MLP neurons of a small language model. Each row is named by its layer, matrix (up: input weights; down: output weights) and neuron, and shows model dimensions 0-95. Each number is 128 + 32 x the weight over its row's rms, rounded and kept within 0 to 255. Numbers have three digits each.
After each neuron's rows, "fires on" lists the tokens most often at its 100 highest values on Wikipedia text that the model never trained on.

L4.up658:163153138196108143142175100106101098128058119103145102157123166179166164125081139150145127131089140148111154140094189095103168198073167169142078097130165075123129098136154104086116087133160124167154122110078097122144115182172119059100159186152052096149114159087107124156084075134160144150
L4.down658:162126140139161093088104107109108112105174125163144140138129137158099141097098141109111119110095168097134137120123063093039131178089166075104110135095152095162143126156139125136097043096069089181166174121137157104118141158127125112125148117153187180133163128170116116150184139080107112103
fires on: "o", "e", "s", "as", "a", "ud"

L7.up488:139108151150146139120149139135156132125067137144137114122083099142102157223137143154141168104092125137124144094093121171112084089091079087177120083133183168148105100134156080125139097166085153140108070097107122131071110174147084176139186098086103116140139156061100108127138124087105140044
L7.down488:106110218144159109132153109179107165105168071148120157154145113167104151166106097122065096146181060129106121135128174079088119084088137122128133070109153122126100192160097154101101169090190158098091172113107146184191138090117124141162130153143120175118091115199140126131084094128162119132
fires on: "al", "ur", "ic", "el", "at", " &"

L4.up1105:088105084137066123141174151102184171170139168106094107156129171107126066134116071131134122099062123117067106133139159121102130111187167171092068169148114097119082126108161161105111110156073143150144097158109164118140167086142135114164123122170114224125109127077095085160224168135143080157
L4.down1105:084062089110139153124127178117147177127161137083043076128127208098125162140094114098084145092061116171116135123151114067108058096173169126107152103094119131102078140096138061145151169130148148143092135115149177142124168133125093116123143081130130142166111121190126109095165170080178104141
fires on: "ist", "al", " cont", "ial", "id", "ican"

L4.up986:113084135167152144133120152145184144110121099056131138151024142158061120110130086175116161138071063113106064129154110141139113112126094170167154148134142093117136140101153081134091094141197143124191146149124105152176069154140134055137113130150181099144120125109065144095138137207152099131
L4.down986:197172159065116159124163138168104122115141208130177111145162184093115111117148161138199115075149115078133184171138111205148148119130123094109117104133072095169054156135137122122111132102109142149159131107197137150090154161119086148072159136136103163100075211137126130138121131088133129152
fires on: " tr", " Goals", " te", " b", " rec", "-"

L7.up1148:046132138151129106087119137100154089109133134067172139195148137105169118188123115195116185114100157116119120070151138121191167104165168131109117095138179116111138087153164162179149108152149149127117130143141203090142151178154119192115200030122115130144146070050080132137176130161151133056
L7.down1148:095117122173167215083104127139169101134127131146128154161111173133135036114126088144092104151193104138154080126153135133118165174100118136111166101163157121140123099134111141058164116119101169143127156188110183145107144106148153177112126088103153201114181091159150078142172137097144110124
fires on: " L", " pre", " | L", " of L"

L7.up1612:172135151119181196171085161092101148118085134139040122162161178076157091142116140062120119102130167122160121162125171128087062188112103095104102125175146096172124144155168108119100124148111124156145090075108155127108099160130079179150152118136124179088083168125083101248103118107129161140
L7.down1612:176105085178145119218087094147179136088105152174113104129176115134164097153147117087112121074138174130176118095139106112109099112117115108099109137151110107150103136083146117156109103144137079133158128117187181088119126132111137112105166126047124153114176150098126123147109162171077151140
fires on: "ly", "ways", "ed and", "ely", "ably", "ally"

L7.up477:136121166094162083132132099142152109109115090153152128134078087124129151161106119128115138116098155119132169058142167091106133111124201097103136130173107210148051158107166155171085161183170095123142088082109067070136132130131097145179110157156115126061133172153124137136099096136111109079
L7.down477:077111127141175095176133072147105078145145124133126120136172056086092168073130130133110130111146165153041124177125100205142110134181194138161130109131086134140149159149134121129180090162089099123108113108148105097115116111095094056116135161131102163120128131114128125139188120120169125135
fires on: " p", "ER", "RA", "R", "US"

L4.up223:129209117143154165178094100079098074108127069146174155149154098151145120103140129124096152138142121113178183160138149163154152132097148116145140179156076156140097142097126088111139124113156049079105115196093152097144140150152076161120185115123116095109077090144073160100114132147182087121
L4.down223:121110082113141141142103094130160121100146095176104106111136171099124107189105122154110101093208139110151088082167071114119099127154105141105152125110203096127201131083148127125122108133144143155132219116172108162118067135077149119132148116174148065130129123110153136158162163188116110087
fires on: " this", " the", "ly", " same", " these", " and"

L7.up1789:178166119111093112116127167087156149099118113160130165117113117146122091111154108138128136078084092132105098131136152138123135102134168131134112129087096132128075074129150160103190119133072170041140086116098104077117107183169088160126136114106125081091202109150131176140072089088228156096
L7.down1789:109096141132076165195108153116158133106144147201111095095084087137127107115129131088171138093161167135099140126140112121100132163180078126120142155103094095094144185096235146133147132080086158099142079099154129126166172193175134122098099148057126121197136143172129129133117166142122184137
fires on: " d", " is a", ", d", " rel", "ts", " | D"

L4.up530:077158057137170195103128103124151097146132095141124090101170094074160115186146159136094115069129148192141104110157178116084152169114112070094132035127128107162164146100136067167125145090160170093161153147142180145106199106122090130074135121124175118156133078158105078115129119069169128104
L4.down530:069166054132138135117131075143164126131105159108074146131106123142200138081118144088068070181114129122123147160154153168184092117195133109110084173102159144102129149168145125092136159153135189153157098114098118124137059110134075167151108173125130146129121130136200139180132141169137131145
fires on: "ill", "x", " sim", "e", "ll", "rit"

L4.up1809:084159129081077082111107119146175077137130105118077143142152151107095097154136096154149078140101139067110116135102141153131175110121157126103176126168150153176183056137133086204096196162154143079103113104130159075168140111095166130083153157128137092109125146178123165180126149146109101090
L4.down1809:119201172116127166129153139112090090129028111150110091114156084083089091098104129160145112118139106163118131170165180159141128144168156139095181110168122129141169093062150146168177120132113090104103098070158091109199104155159125095098130080117156139156129145118130151141127179138083079120
fires on: "an", "at", "ant", "ree", "ans"

L7.up89:106166113181125116104190063183101102125154141128125130151133182129124094174183100097139161187113131142136177144112075137171080154144084102083104178147196109132096109119131139141125093104180103125151093163122112145095150097127157076106126138154146106120159135079101152167117169047099143153
L7.down89:138160156219093109111141091149110073158133114133126146167088137144109083161100111095123129108154129141114167125057099174113105117176131109104118151150148123179083109108118179146189108147164144118173135145112148125130154118145168094110125128168137154135115150102127123130141127117123164140
fires on: " A", " a", "- A", ", A", ": A"

L7.up779:153116147140153150122146131148134133133138154143119141123188064148123105151135111162137129101139146131095162160072128145088086131146121164114136144124102225103075099135166097130091129123149135170126176131125135124120122070096103121146114082164157121116148141094134162123161199092128120096
L7.down779:101116089097111149100158133075118152144075092160139099088095172136096152107172096126117121130092099102194101101131115096091155129138083116104096123096207081115137124106091169106138193148153134133146064166155104102157122143180109147109181158124106133133159175150098077101120104115083156131
fires on: ")", "\"", "\n", " also"

L4.up699:140161093140093100092083171124145143151116113136158166180124150177070155129109108083166134164096096069132159173189109107089138145189120142084069108172109108137165174112136102134158121101159196100173169101108045101153110129163184129098122116181125126084139118120126125146181102140121159109
L4.down699:125133112177106103134086073148118129152108154149124143135097120096093101203164109095094162099101130161110092129152148146118172122147098117107179105177105162143158141100117142090155126123123115110154108173113187098116111121195113110159180112047118118053161121119093168061157121090167159116
fires on: " w", "ld", " sl", " ro", "ome", " wh"

L7.up414:093134157123117103113149134186134179125130136144140076185115124132069126057137125149142113116151113097092125143133043098103085112117196154114141102114081165127133176123154165155104121111113167134148112145116154092091070119139168137175085087101120112102100116150049157119152169157156154112
L7.down414:153113197105171166088075147153091181097134147100105113094080176092138082129144066167173101130139156127172161222137106168146148172128205165136128153104130102089114158102106161079127175115090140154114128135162147147136147137052109122155150122117099166101128131172078108142126138128145182150
fires on: " t", " b", " tr", " st", "e", " c"

L7.up1741:098122155093093192129148096089133146120102123113112126139066137148149132129134107142208155133061079132123123077164164169207146085147145124128132171132142094157157104162173113136103098138106118127119095116144132119169155216140087087134147162133145128125099093112099139169187087029131115159
L7.down1741:097170141158109142119175072118179128118112072133144121121072105134111144163146147111125170211044115102120122139113103158098209130111065127060137082154117130070115167091085105130132240105133153132170168124160099190084094127080074151108074111122111135151089066170151112116107136151111100158
fires on: "r", "d", "or", "t", "ent"

L7.up636:135132130106123135072086092101139084128116146127116098124111075116123117135127124114117133107136087192077191140201101162055155117042164115127152166168114168090142136108069169090100105138097198168128152138145169110144149147067105136187109117104113146152134128116141158143164120130133129056
L7.down636:139131103125098139157076077199103110134134135136105161125138163121127116134142090147062176146141096152119165124161117110149079109120122157072156110154179162144086151140117190146132137171139139151078100159158130139113175076125146116140144117137147098186098113121096102110167115144160119081
fires on: " | P", " b", " number", " =", " high", " | W"

L7.up449:156076135131133133084167124120123183160107125110190146138108131109155141074178065153145141128116099117138126131174113125135138098136117115068173133176147110142120221177098093126062124092148182160130124061162176194095134130162190175149110105146150127115087186162105120125132161150059077106
L7.down449:159124115112137172171148203111132089129058157107170125117159145111121125119151100043113105158114194138148103107148132119140144147152103109096136110144176144131051144112118107204146107138190151136148146070188167115151167112162093122131170050061084115191047161141137061089193100140111118145
fires on: " inc", " rec", " ev", "r", " Tr", "ol"

L7.up1361:113131073126105092126180142128115152084141124169135061121153129144163097129087128167123092093120133087148141141143156154180145101125102112134186087106157133131073159120114117111137199183126105133129144094106164082126143130113047154060147135103153180123178219111061156128105158138071067138
L7.down1361:163130120108123073173171109119125135126109203090097156135097166115093123115163183151087126128117125153122124140168179180183092077161098083161118133133105127129175107050110179066117148159144091107173143141108049103120138140118096165163177130142158144102135172187168112138201172114132153163
fires on: " \"", " (", " in", ", ", ","

L4.up1688:125117086099126170176120176148183086145123095115058086142099167126060160149107143111199107090125106080149074172104111147160117150094099157101090209098165121144116124199102127125126128129115091181187120110140165128097136108187136169143136118115159111135101128117150139157175149129140093158
L4.down1688:155111100072183117170136137132121114141133152082176113154157056169158145148114140144117095111154118148122170130108214097114121145121159122148094091117156030115148080100107162111159124151099133095109109105096101100176157241133119168115131069123110181154113151149206133092220085137136099167
fires on: " st", "est", "end", "ast", "ent"

L7.up945:117125130137079190067140099180115077125147104091127175146111119123149118124165114082114136094128115127115130125178082141203103091147173116112132101084093138179150112153127072171145141167095140110131047134152109168147120156160091099058090149059093150086163130109110164091079169206081151104
L7.down945:144127121092072104077153142143135089053089093187121140150120100122134156119111118096153152091144096202155135133196122174105139130116137081172141133134115091134120127118100154197113142140118132046217174112118102124091122084139117073069144153122123093159096125146119051118108136117127072157
fires on: "1", "2", "x", "–", " Q"

L7.up1716:082116148190119106152142058132087050142167101175208094163152133116110076173141132097192105085164139106113091091113114096157176113130088131162106104132157115138155139091184117143111111134120121095136137118160063113119125111052088164111125129120139094140183095091159112093081144112037090089
L7.down1716:122111165132077125142166165097120112176138158165150159101095150127129094128101109158108140092078175157156154100142125164050133164128122083096133109110097112114126188090133113129183156113129143154154109133197239127083116101152106113128146142134126106068148057138209112158156141121068094119
fires on: "y", "re", " ren", " ac", "f"

L7.up1917:093068136074209136091121121109097196121081152087138120164147145114134075113135073132109138077101165153178129127130098126120110149103105114159130130154110123129064089168119163172086091187095103159173099150121134101122143164123133171152129092144118123160133146087172174141102086061144107113
L7.down1917:123155205150113126172188183090126112143133142140117088112127108150095086169092107123102122158112096116109189166103231111165113155140127132135139197063141117152132060145155102146153134063132126152122167142125185150115115119168169112178143148114093166142082165118113158149109130162105132142
fires on: "s,", "ic", " was born", "le", " married"

L7.up1953:055104112107120192127181167131125135111100143173132097136118135113147107122081132151097123177146126123123104107138156165142133118168135183171048111102128096177143136137127151105130094101127141131087057093123151159192108100138117182167142137171124162130097148074123188124160154105056081113
L7.down1953:111153164103153142126110107151144087177099142142123110079124115114148135131086104116165094104145154169137101148169087141136124102158131177222121076174096190171122139115156126100123134104124134097085120142064115154136138188089074172069085138130139067125116143131122123092167111108142190177
fires on: "ed", "en", "est", "f", "d"

L4.up423:121142068147059101082120082160095109143099151095121102131099043124079143064113165088119086121150081120122153126144109056128185096076189102158108120071125170130142161094111105098094127109099086130094150153116179088164133106143105145142088175168128174084130107117150095147162152062141103074
L4.down423:111140131135117131126118123188155129117178128148123126127204097077122101134085099101127165059152140135145155132132096126101157116114102167108111117156112044122076092133123119148175162194155149136105099125132109134161161062087169137122133169126136156078113138121074111067081145127137129104
fires on: "on", " cont", " ex", "uss", "t", " \"T"

L7.up1506:109117142165137138111180121166063167156063058109116159083161177110122100169106121174112132140110147071066144101129148078101153125188173143112125113139227097094089122082122172172131179133126090115130112138112147174122108123158144129121146073167107069124155130130135101133100051104174146190
L7.down1506:127128183114129106209133126161123157136113119109158106136123146196125099183143084095145109191155158154176071215109114111150128154161110074230078146139100106158122085138101196115103147121112098165104116072105146157110115103191136126161166120120105154110104086086106108130139136112095106122
fires on: "y", "en", "ation", "ken", "h", ", "

L4.up318:139121142157162196131140118145100176083185148117169112123193181135094119123106112115122129152123109135103121128126141084164167071140169146157127103084157089100126184124145110135160087165120124189094121178121137125095134117052087088142128102166134128125136105157067138066097173129133122134
L4.down318:129178069152142178173115165162124070142106144129161181087156052147122116093144138095112161134104166118074105147114147071182133067164158087117149155127063138142207113126113111205134149081112148135149166145089104146133144101119170072119115137124186080130123095128104088109099102157151099166
fires on: "ut", " Goals", ".", "un", " |", " bet"

L7.up1116:066097143119102144130091124105135145145047049138153106141163130093095123159108152123135155163125124094165117094052089117027113106083154171112171124094196180085124111157112068118072116182104157140104067130141131153113135138101189163132145179140131157070163127129163141109084125112123130168
L7.down1116:125152142090083154149067104121129134179105129141170184153192143120133079058113170092083108105132164128169213136199207104099111109147188126151145172169134148098086134145151099116129151165149128109108124078146148094160159167135127142141149125113132030188115171131160159176080132110134195134
fires on: "–", ", ", " pl", "il"

L7.up1432:094166102044095145169179149112107130138099145100129125182125085122079160121130086124147098149117113159165218132152156177116099058152128112140082153102129141111186137108119128138111133195141121188134079160140113151135157085090135163165180176160127108102115141178099095188164069113097106120
L7.down1432:102084181170099118186106180123140131163164111151188107094147156199113095122135140127151100100111144157103080161088152077099087135158147111129133163129081162125177181124137130126064153093188169096115162081156123081106132173134163068122068147138072157153120152088126160090096150118120175156
fires on: "t", "at", " San", " T", "it"

L7.up1796:146130110118107131098104089123124151128131110110154082146096132148120144136080060142162131098104141155120134177164102110081098163162164083143137117134139143169157157139094154115096168111078105115186193117150144088140110118157067055105093128131157145129117127151101140078190044128107092135
L7.down1796:133143197132117185111179095178143101146119068157115138159133104147183077157187125104099169118150086096092073129082140093127124082076158143106140141130133080150132089125100226136152103112136163125075154116127112133141149131116138140133151152122144054158046184144127129110133132155148105065
fires on: " w", " gr", "ou", "u"

L7.up735:137095151102136072147215125055095177072116168160061122152061170109122060164155082150162126084111160136076109122108172152180096086150107174136117104092105092137051175182135058116103116115086143061134153124173122106145120098136131122146106172104138103100112162147128149113170072196107100104
L7.down735:142090069117130172086115121129103108126151126185163157104097135156167192087051213107167149189073102115135123100094112122175095168125083129039071099076157121129141119118156104126118182069111132116161107099129068152156096126122120165177122151101051181191151094145148074159130161135158118151
fires on: "-", "or", " fl", "r"

L4.up1693:116127149115137108103177133130154124110159118091109111075127152115138105153144188140125146114039133120112099131104141140133162097106134133129070082159142171118118161113117141118120094112062149143093111137138109141142112192134131142132124117118227140187130099128135133156131188120143142110
L4.down1693:099133101175149196148087093159144101141138122086012074164178120129149108108119168143103168143080162123180116204123122116108123108132122049119165103105164188190114130075101122130094133093132104105082153140127132140137070149134162135150156116163113075102104118093125149139161148127158164088
fires on: "\n\n", "ly", "ist", "ul", "or", "ed"

L4.up2037:137130095133209107174086114115151111124143126069105114164101145164056126126151124167093108122072092142148125124155086146133163140129106158141096117120106137140151122074104124110171140129158144143099160175142120134166149104124048142115086087148062097122145114148176122147096184137088136153
L4.down2037:152117152130155141167121101141090166145126121140170053123151154178149112208121139140153144149139103113102115087115135116084123124194146148084127087125192161189150147106168094179130135123088174113156161062099133106129128107011139125138132071092166132077124176100133131124179073182090148110
fires on: " sup", " Mag", " to", " Sup", " ent", " by"

L4.up584:122163113131130108147121143068120084125187131107130127115111140090122088116091164158133032139129147085120210107161166101139170066119138113158096146121105092153105120129104100086061122178137154151150119087135142188090126123125065152106175143154161137178091071130089118085095149132145144102
L4.down584:143147075128092083084097108045104108097100138044142126103121090152061159111064126155101075118145157148059125135090157120139181084119180074143153111166123143136164154131096171096172153117202150172087144182084140138094082087094156130166141175152164113182115122103112116138151086091160153120
fires on: ":", "/", "–", "′", "pt", " | "

L4.up204:165133137119166099134226072143145108131129133150120073179139209118136116132156109161107149164158129080183114123100155116134109170163143169116133136174143138170117159164130157142168168086201103144127084097079115056158064057104137134115167124117095137125150150172122109077153138106166130107
L4.down204:116081177169125101096116176131140099122122112127131197089126210167168170092072211135168114131130152098111132129076163130057077097109142050113120122087179148161141163125147105141146129079175127179115116117123101170093144131115157116143113143102081122143129086096153105142138140084152175124
fires on: " A", " | A", "- A", ": A", "al", " \"I"

L4.up41:159108168055147099127136124078169143111133120070150116103141169155087110115097048084157202069174108066148128162047095121111147176135129142106124131135111152123175171130113094095108051215144119168116147131099087140139122174173135135143154196117106095090103162106145095140140155172107078059
L4.down41:138136098107132157077125108138062164099107179123110142156085155102175113121151136116108150114176131131089165157141044108089132095108111119125183139125066067142080083158128152039131052092122118178148186113147111136121129148168124104130140172109172119148162108127161183129136130139157108198
fires on: "a", "va", " species", "ats", "as"

L7.up1321:150155080102131147122131135141099148116111100164180104190087122123107091135150094051148097133084126146049141112114119182130118121201154190111110084138152148145119176067147114129148107142159160141090087133146136160104176089118062144111100119125140093157132152068153146141161164144071045139
L7.down1321:146121145081107154172138176158216107127133108153099141147168176121135104098162149077086120127151101116185083100127138129120141160115146078068126176138122117186155132077166108100086136085128153140137112162111061119023199142127142119103123159097158125079112088140118121139099092092112047116
fires on: "f", "est", "h", "2", "st", "t"

L4.up1274:199131087063117118106089099123144156107106102160177096145105101128178119138140146172157173117115117170113150099119186113096184128145199133125146135135159132194115140094122072060123155137197133143138118174157179112160107096149120095170130106121172125178111065145130120119177146093123134058
L4.down1274:140126110158225160116117169135195135113133109142149140177143082104157114151121102166111106155139144169110144080170116132078150141123137107130149064126093109150088132206162168098149149116095130154123127154095133126109122111152149129100124106062125123124154099099065050143149117200124161107
fires on: " L", " of L", " l", "- L", " def"

L4.up188:099115093138134106131186114147088164144166161126118136104116141077140181197121126113135130136147104044090240130157134165227118145142121106071169148129119093081137162124109115096060141129145133073169142173127141154119139175084154159192142131143120149114175110144126154149120110125124146116
L4.down188:133136153104127091152121098078068142166090151155128152118140117183117115164102149161121125196117109131111123104070119172061162091137147099103139162098171133129179111145069116102111114131131143175083098146104123118084146128091155151100156089179094110167108123102136119044145111110115121132
fires on: "°", "′", ":", ";", " fl", " from"

L7.up744:115089115078120111152180089120134090171159135069133106146087133083118155120119131153120158130143111112148189065178160164130156116164141113161051125134074175091197138195119091126144127115180100112149154155083138149121114139135140182143127107132190108097077139072130145149109146120144191117
L7.down744:088127159135164160081169125126112148148107110083128141166106063127102133142158138156162134153153146147071125189143167090142166128125130154094090105139133045164118096116102130122144110055109142143060114166142135130146046118184140123149102161129078104124119074130132137144138101131081123100
fires on: " for", "ording to", "\n", "per", "3"

L4.up107:119169085191165130093106069112169168113157071190076098138140147092133099170170166132118141173136116101152040089121111121117085161132134155107118085093153163161138135133162094103077134118119191134126147145139144110177101109118058144135119166092142125153151154137114086140200151171069079126
L4.down107:110104144135138139160155144096153105145121103112120172125081151093160144063155094082116153113181082091198051117145148105168149116075121185124111166144164095173146079107111094164164164094089145106118173177111127136163163134138125138138140136115093130170112103120126101085104122155134124110
fires on: " law", " pro", "====", "im", " cl"

L4.up1929:104152133111083145144165086097145119132019151076140135108165122060082101206130188147110118067125170096131171128109128134080106171146091189094103097178128146136161059139138119192111127135128142147121104144184164194156159031119143100153169212175113133156134201038166159120187113129121132160
L4.down1929:081147161107110196164135073167156104112063158134150141089121125101077120151130181182135133120075134104157119210084040131062103141131089186158113134125141117151184098160146070179160139184137118104066122173118135143116122108101086111148126155162172113122110221109156164065153068135083145120
fires on: "er", " Ver", " ser", " Ser"

L7.up866:078172145137171185127191035165071179074134107095085118150109124087126063145130160145096110098130161136121157148150083159116103152157128147132155137168103090112137154089189100154143117200152105176151081100103087134089184113098129122170150149113116137108095142125152150106176121146143094091
L7.down866:114084120055113084215144121134155146176129078163138131144155120131120143149160132190133190098086079143154130116114158116124126140128156112078095120097065096098119079191073107112171115123159166108077114140121131094114138102087062172141123133118120122141137076104122143117130141158113157153
fires on: "er", "areer", " Cap", " Ver"

L4.up882:159129151099117152152148102153113148080120193141119129163069121161100168145105126099164144131217124112187111114116183123134173140129162119137117069152126127139107150065128102147127126086118128185155164129137113123139116112047103187121107160133188059116113130130100053102157116111158168140
L4.down882:145101064143113148190157188085153129145165174133090143094114118149123156127160069111099101110091140080164096215172135144100103201139145206139104075095162126119093168099163149151114104150137129166133146128107152121171083121103128108132036069135146112129139143131156058150165161116138141098
fires on: "ran", " Mo", " sec", " mon", "leg"

L4.up984:149163125096170159153075147139148095138131133183139113128143089147129132218158115163130115108161136159118128127138133192101152104105139067120102165149134089142175129141094122184118138156129079077104094141114155068124134156104181139157116137173127078092097109103160144182099127155222143097
L4.down984:122125111135086116126198102164155182134113154110129104078151169125120114076101123128119142136125072086188146150141129085116104136161101133137132157098137161135076111071129155072156149115125214156159166138128160119107105140137138073102107121123168177126081149103111144100136128153123152118
fires on: " and", " or", " the", "n't", "ending", "ld"

L7.up1095:114121106166090114169086111170072179085127146089197115151049097119155172077069160145158099096068120138095151165097081113119100104105102157163170169099158158097159147120135114097104137139052173158100134150108079205109153117108103130144114118129117167148122113131147116157145140177095111132
L7.down1095:112150189150112117193112139087098113131102117110134126132133180178120107126136132132159163151166144143140133145142105125130170069136064137116085173139116081092103125154067132146162038187079096113147138165096121131165127118117117082184117133118130119195143105120132134092146030171165140149
fires on: "y", "er", "t", "ot", "id", "r"

L4.up1445:137112096110110117109151133102089105110119068144097162105053122103089105145181116129113142122116077098131127136137122107103131093138128143162155151138220141145180178079140122115125147138167098157188080119086193113140097102125091131162168111158122123126096151169075140190117104105081136141
L4.down1445:173096149088088124089134118115118121128154203155146092139103128137123163134179131169180122113161135123128160119160096090133117142135148101135109148128124085094047158096132093124101151096177143055099075089139176104129130089060109134075156115088157110146131175106152150100158129099136153175
fires on: "b", " b", " g", " a b"

L4.up1538:124106114115114043096095166096153084116097137147145123148110143118119156146142139188102162160114152143171152151150164147140119059090136184132129106155132120114140173117126095074070130099089072133111149150163128126090131104086042127134120119144220087121109137168119125133093151141171095136
L4.down1538:125188117141066114161111118089069081093125167087145091110190165122135129207119121107165148127103139172024096107200183130095220143165139115115136106106106130164151120094127138117176111165154122124184111098144088070180108196188142181159118102157121150104116175139150075134152169094116084106
fires on: " | ", "-", ",", "te", " ("

L7.up961:126146171160131175113122102076141115129148173155129145054109145090139126144069114148139184098096103112165079102129160118186138135113157167108073087110121114084135122118116097069048160069114116129110103092128122114153149074121152177136147126154152148127141146191050131138172145138092160120
L7.down961:180163136118084094155193127164132094173177100146167168171151112061062114168062076092169078086108145184134153112120178099127148118106117097108127135111126087169151117135173138149179145119074141087132149089165183110096117076107128115152146116069145103164134163205132126145120133085110157168
fires on: "\n\n", "\n", "G", " g", " pl", " f"

L7.up1444:119076063074113168122110115158156108107146137144127117149175113130195111130121163135067124132100111108113084099185139137116109140191138106157123106120110158129135180183179085146122138137153123141210120205151124205156129102138142097125107170172117128103151201146134114140143120176132174158
L7.down1444:128135152164095119118062110184141150064127086149133175108112148108140129105130151059151127110112136138134156123135152144106074145162133066134175138128145164088207147160131138127158075103122111117152110111126147206087131152129084187108086115177154221108170092163135173079128122132164088159
fires on: "2", "1", "ham", "um", "is"

L4.up27:158158136164142132054148099131112114105127081133075107100115133112139079117123105166131064126104113147114149058199171132149043123139147082171142160134160135156097139115122127165118175130160139119085097090122158176119137151129131098134136174128121126118122149095096111152138095122135175160
L4.down27:119129142089127104133178131092108100103123134065165141168122170120154139158134114168129100164125133146193123135155171138130183160121046210054069125157083100162131151129177139164110073131178109122100149125143150131100107094115136130158168174130097144122113093057083119107096146158084177197
fires on: "y", "om", "w", "im", "h", "ony"

L4.up1217:146111188138127161170127070087149110166086137153086170130104111144105108138114144069176142118065145128198087083037098113200159163098134114160140155123101137181142125157132069125115065102165126104162162112133151122083128056136155130211162098172151148035149146142131094092152129103133146123
L4.down1217:078153170155125147094114214084117104119180164133113165146160089121116092142141079117146095134116136144101117114117149187163129113140144073138148185078178090162130115118055140150113171094136129100167109099186115138215111108112095084133090183108066128130090121119129162127072114157126177153
fires on: "\n\n", "==", "==="

L4.up870:111176174167068055171125047096125135095059035105110130125170101105111096107098117155148062164129147085076095098163151147079163183118139162150158127109188093149066107096114156111113185149147122108155116142112136142154134180096117124118127127130140123211137146103118111148113166146057141111
L4.down870:150189165108171142145150128166103097158101119127093113117143158144169091104109134139114161123153120121201140130193191101170107127080161109167087158142128069125104106136077164067120109166110206112057162173140129073123112128099174128143099112154137108091142120152162124133053140110136139142
fires on: " as", " | \"", " rec", " play", " show"

L7.up389:109141091130096118095102114127133149149122117112075122112149082159086081099115094101151143137166103136130086095129146131072144111151174141169105079159113173160117090147176094032135122083088122145155083082092166167116108162170111052171154119101194106070099111134098161117140095155125111147
L7.down389:120092107128152122149124121085149134102198111101099111123135188074182178134099138154061179111117146087184125166100095138160123165085140140141150112137109126130091153125114153161157107113190117098135125107092130125129157095115137103114125100141128110176097157124163132086095177127089106107
fires on: " pr", " d", "i", " pres", "res", " ro"

L4.up74:137149126078120165117172124131102165141085098163117108177106125110106110119108153065108125164163120097085214170155166170205143091182124107151110114153093117146156137143130130122122137221128126114149212147135127141140150160111109161119147099172118139195170122130170150211110182191084098144
L4.down74:096148160104083072136096130114203109147113131115074117099110086102163090127135200131091144140098164133127152152127162213084065101139112175147099097101140159118162103101107108108060133161104130104152164101070164131074158130147125150104091129112099102125127160119147122127128140083142158125
fires on: "°", "′", " month", " minutes", " January ", " UTC"

L4.up529:122118168167111146117091103167096105163137155099131103123145125155150137136120126091170184072107111124130189157090157145110111165105120072095106129116098145086175156058147094182160105133131133094112105124127128179084146051108122163101118152161126160126169166105038162176198156096166139179
L4.down529:066105112151088137113128134089114095138104121126142144106147149165117112100177177160136076099115122094139177130108107129107150094113066132097151166102090142136150150095121173144095136148190116156132151064128130114094112155064141110136152141148112066157149130179118134141137052131114102125
fires on: ")", "b", "y", "]", "er", " can"

L7.up1881:139098163082124106117137116172113188090136147117169119139178148113184199109093138117109147133135103128121129091063083051133137084164161119154110122099116181097184127090147113108119036132186138169171124164129127128099167092099112072129149089118121084096116165178176154145121083083152157139
L7.down1881:148111117143103148123132167104134114137122126117109115143107142046097124123161174096184107148124113131156123117107120086134078153158109192146132208120120109122085118140122159139066124117104151155118140112083081112118124143158151089124090146145103127120121156162131124100148088063116115109
fires on: " f", " w", " ref", " c", " un"